python train.py --activation="squared_relu" --norm_place="pre" --init="uniform" --beta1=0.9 --lr_head=0.00319 --warmup_steps=564
MLP neurons of a small language model. Each row is named by its layer, matrix (up: input weights) and neuron, and shows model dimensions 80-207. Each number is 200 + 30 x the weight over its row's rms, rounded and kept within 0 to 999.
Before each neuron's rows is what it responds to, as a language model described it from the Wikipedia text at the highest values.

The digit 2 as the first token of a number, mostly years like 2001, 2017, 2031, also dates like 27 January; rarely a word piece.
L4.up586,205,196,176,190,206,216,206,207,197,196,182,163,234,235,178,141,260,117,169,176,269,267,197,211,175,170,210,201,161,188,161,233,206,192,230,172,189,185,242,180,165,225,227,243,222,175,161,177,218,187,217,163,187,190,253,201,213,220,208,246,215,145,213,210,183,162,239,262,203,208,240,220,162,257,167,188,179,191,212,196,184,196,182,198,121,165,180,159,227,227,191,202,175,189,236,157,141,175,191,173,232,243,267,217,235,203,165,223,269,155,192,183,185,179,155,173,204,182,252,181,194,171,230,192,217,145,199,192

Second token of a title or list item, such as from in Tales from the Crypt, t in Don't, ter in Better; also first digits of years.
L4.up3720,191,222,211,192,185,264,226,222,194,186,172,175,212,250,164,184,284,184,208,173,156,202,210,245,207,180,162,162,184,171,199,134,159,232,193,237,238,192,213,193,186,215,186,228,287,174,154,194,190,172,244,178,215,180,263,232,225,134,172,207,209,280,205,208,243,197,196,270,221,185,190,241,171,214,227,216,177,236,187,159,172,189,220,232,213,204,191,194,120,148,263,203,251,194,263,230,172,212,204,214,192,169,197,200,140,225,205,227,156,193,236,219,182,229,220,242,187,197,224,140,176,194,194,177,148,253,230,205

Tokens in sports results tables and section heads beginning event or place names (World, European, Final, Friendly), plus mid-word pieces of proper nouns (Car-ib-bean, North-umb-ria).
L9.up3251,188,244,247,191,213,207,254,214,256,211,225,216,230,180,212,184,204,197,217,207,165,153,206,163,182,196,176,194,191,186,173,249,185,235,161,194,165,209,219,217,198,216,162,212,172,255,218,245,197,213,201,235,238,240,181,215,205,159,200,259,193,164,192,220,187,220,213,163,211,255,185,222,240,184,157,229,166,225,219,202,203,259,205,197,187,200,179,254,208,154,230,176,212,230,192,208,205,170,176,158,216,194,207,235,204,220,178,196,197,249,270,221,183,194,167,163,180,189,162,215,224,193,191,222,263,266,257,230

First word or word piece of a creative-work title (film, book, song, album), often in table cells or lists, such as Dear Diary, How High, To Die For.
L9.up881,220,185,216,206,185,187,225,221,147,178,205,208,165,229,163,164,253,184,155,183,251,265,199,195,193,218,181,173,161,168,251,182,179,230,208,165,168,189,225,186,178,199,225,233,259,202,188,153,211,221,199,221,179,185,232,148,163,185,180,180,174,218,220,217,215,252,172,178,187,205,179,184,186,265,192,201,202,228,221,191,222,187,207,181,177,207,169,239,169,217,242,182,203,215,168,219,213,215,221,189,162,200,167,200,174,186,164,217,165,207,204,154,197,265,169,227,129,188,146,219,138,203,177,221,177,157,246,206

First digit of multi-digit numbers such as years, dates, ordinals, scores and table stats, e.g. 2 in 25th, 2000, 1–2.
L6.up2232,220,166,203,212,148,168,217,190,152,164,245,164,322,153,155,171,221,212,162,190,206,267,182,204,238,183,164,183,221,185,203,172,237,207,164,231,163,220,206,219,179,247,209,231,194,180,236,204,188,215,165,221,209,201,221,183,236,234,220,216,212,187,248,197,195,169,217,187,204,184,238,253,208,189,188,172,181,180,163,178,203,237,241,193,176,202,194,235,216,166,186,217,235,185,242,151,153,202,181,234,227,169,225,179,194,140,166,260,230,202,208,192,118,207,198,204,211,201,173,208,140,188,211,187,220,204,163,225

Digits 1, 2, 3 inside multi-digit numbers, often before ordinal suffixes (63rd, 32nd, 31st) in tables; also F-words like Fowler, Fast.
L9.up1397,151,232,226,264,199,233,214,199,219,192,245,196,216,209,149,198,261,176,204,247,219,166,220,215,173,147,162,228,185,175,188,240,184,158,237,145,245,187,200,183,172,174,214,233,241,166,121,236,202,198,160,190,215,206,213,210,172,171,244,157,203,196,209,175,222,170,202,230,194,222,158,167,171,166,192,218,195,135,192,198,138,240,127,183,207,183,192,189,232,180,180,233,207,185,183,218,217,226,173,172,231,215,178,162,171,216,164,186,205,147,203,201,186,221,204,219,178,208,215,169,229,176,247,175,172,198,232,181

Mid-phrase words inside proper names of events, places and organizations, such as World or Summer after a year ("2000 Summer Olympics"), International before Airport, and Indian; also digits inside years and elevations.
L4.up2249,245,192,194,162,201,157,219,190,132,191,174,217,229,239,172,228,176,230,217,205,195,247,144,226,203,169,187,149,179,217,191,193,214,216,172,237,193,215,255,237,243,194,181,183,239,194,253,165,229,249,143,250,184,187,175,210,181,245,236,252,187,186,217,205,210,226,229,259,226,194,232,164,237,136,268,224,214,223,246,198,197,220,225,161,218,221,164,153,214,144,250,216,174,199,212,194,168,172,232,187,247,217,262,225,155,255,164,157,201,200,211,168,196,192,263,236,217,171,196,176,232,213,186,185,251,213,182,215

First word or piece of a competition or event name after a year or "the", mainly in sports results tables (2000 Summer Olympics, European U23, 2002 FIFA), plus World in World War.
L6.up2897,179,193,174,160,182,195,219,247,216,186,268,220,214,215,175,199,239,230,201,172,200,215,210,167,258,210,170,178,200,285,214,173,196,191,204,248,161,220,181,236,247,223,237,233,248,239,192,206,174,260,170,259,174,221,230,186,241,275,237,177,178,159,208,206,212,215,190,202,186,187,182,196,260,207,229,173,154,236,157,205,193,185,103,223,193,169,202,188,197,178,193,245,213,208,182,184,182,197,189,179,218,184,187,225,196,227,230,204,261,174,250,218,165,206,206,237,226,196,176,179,147,178,132,196,220,182,245,200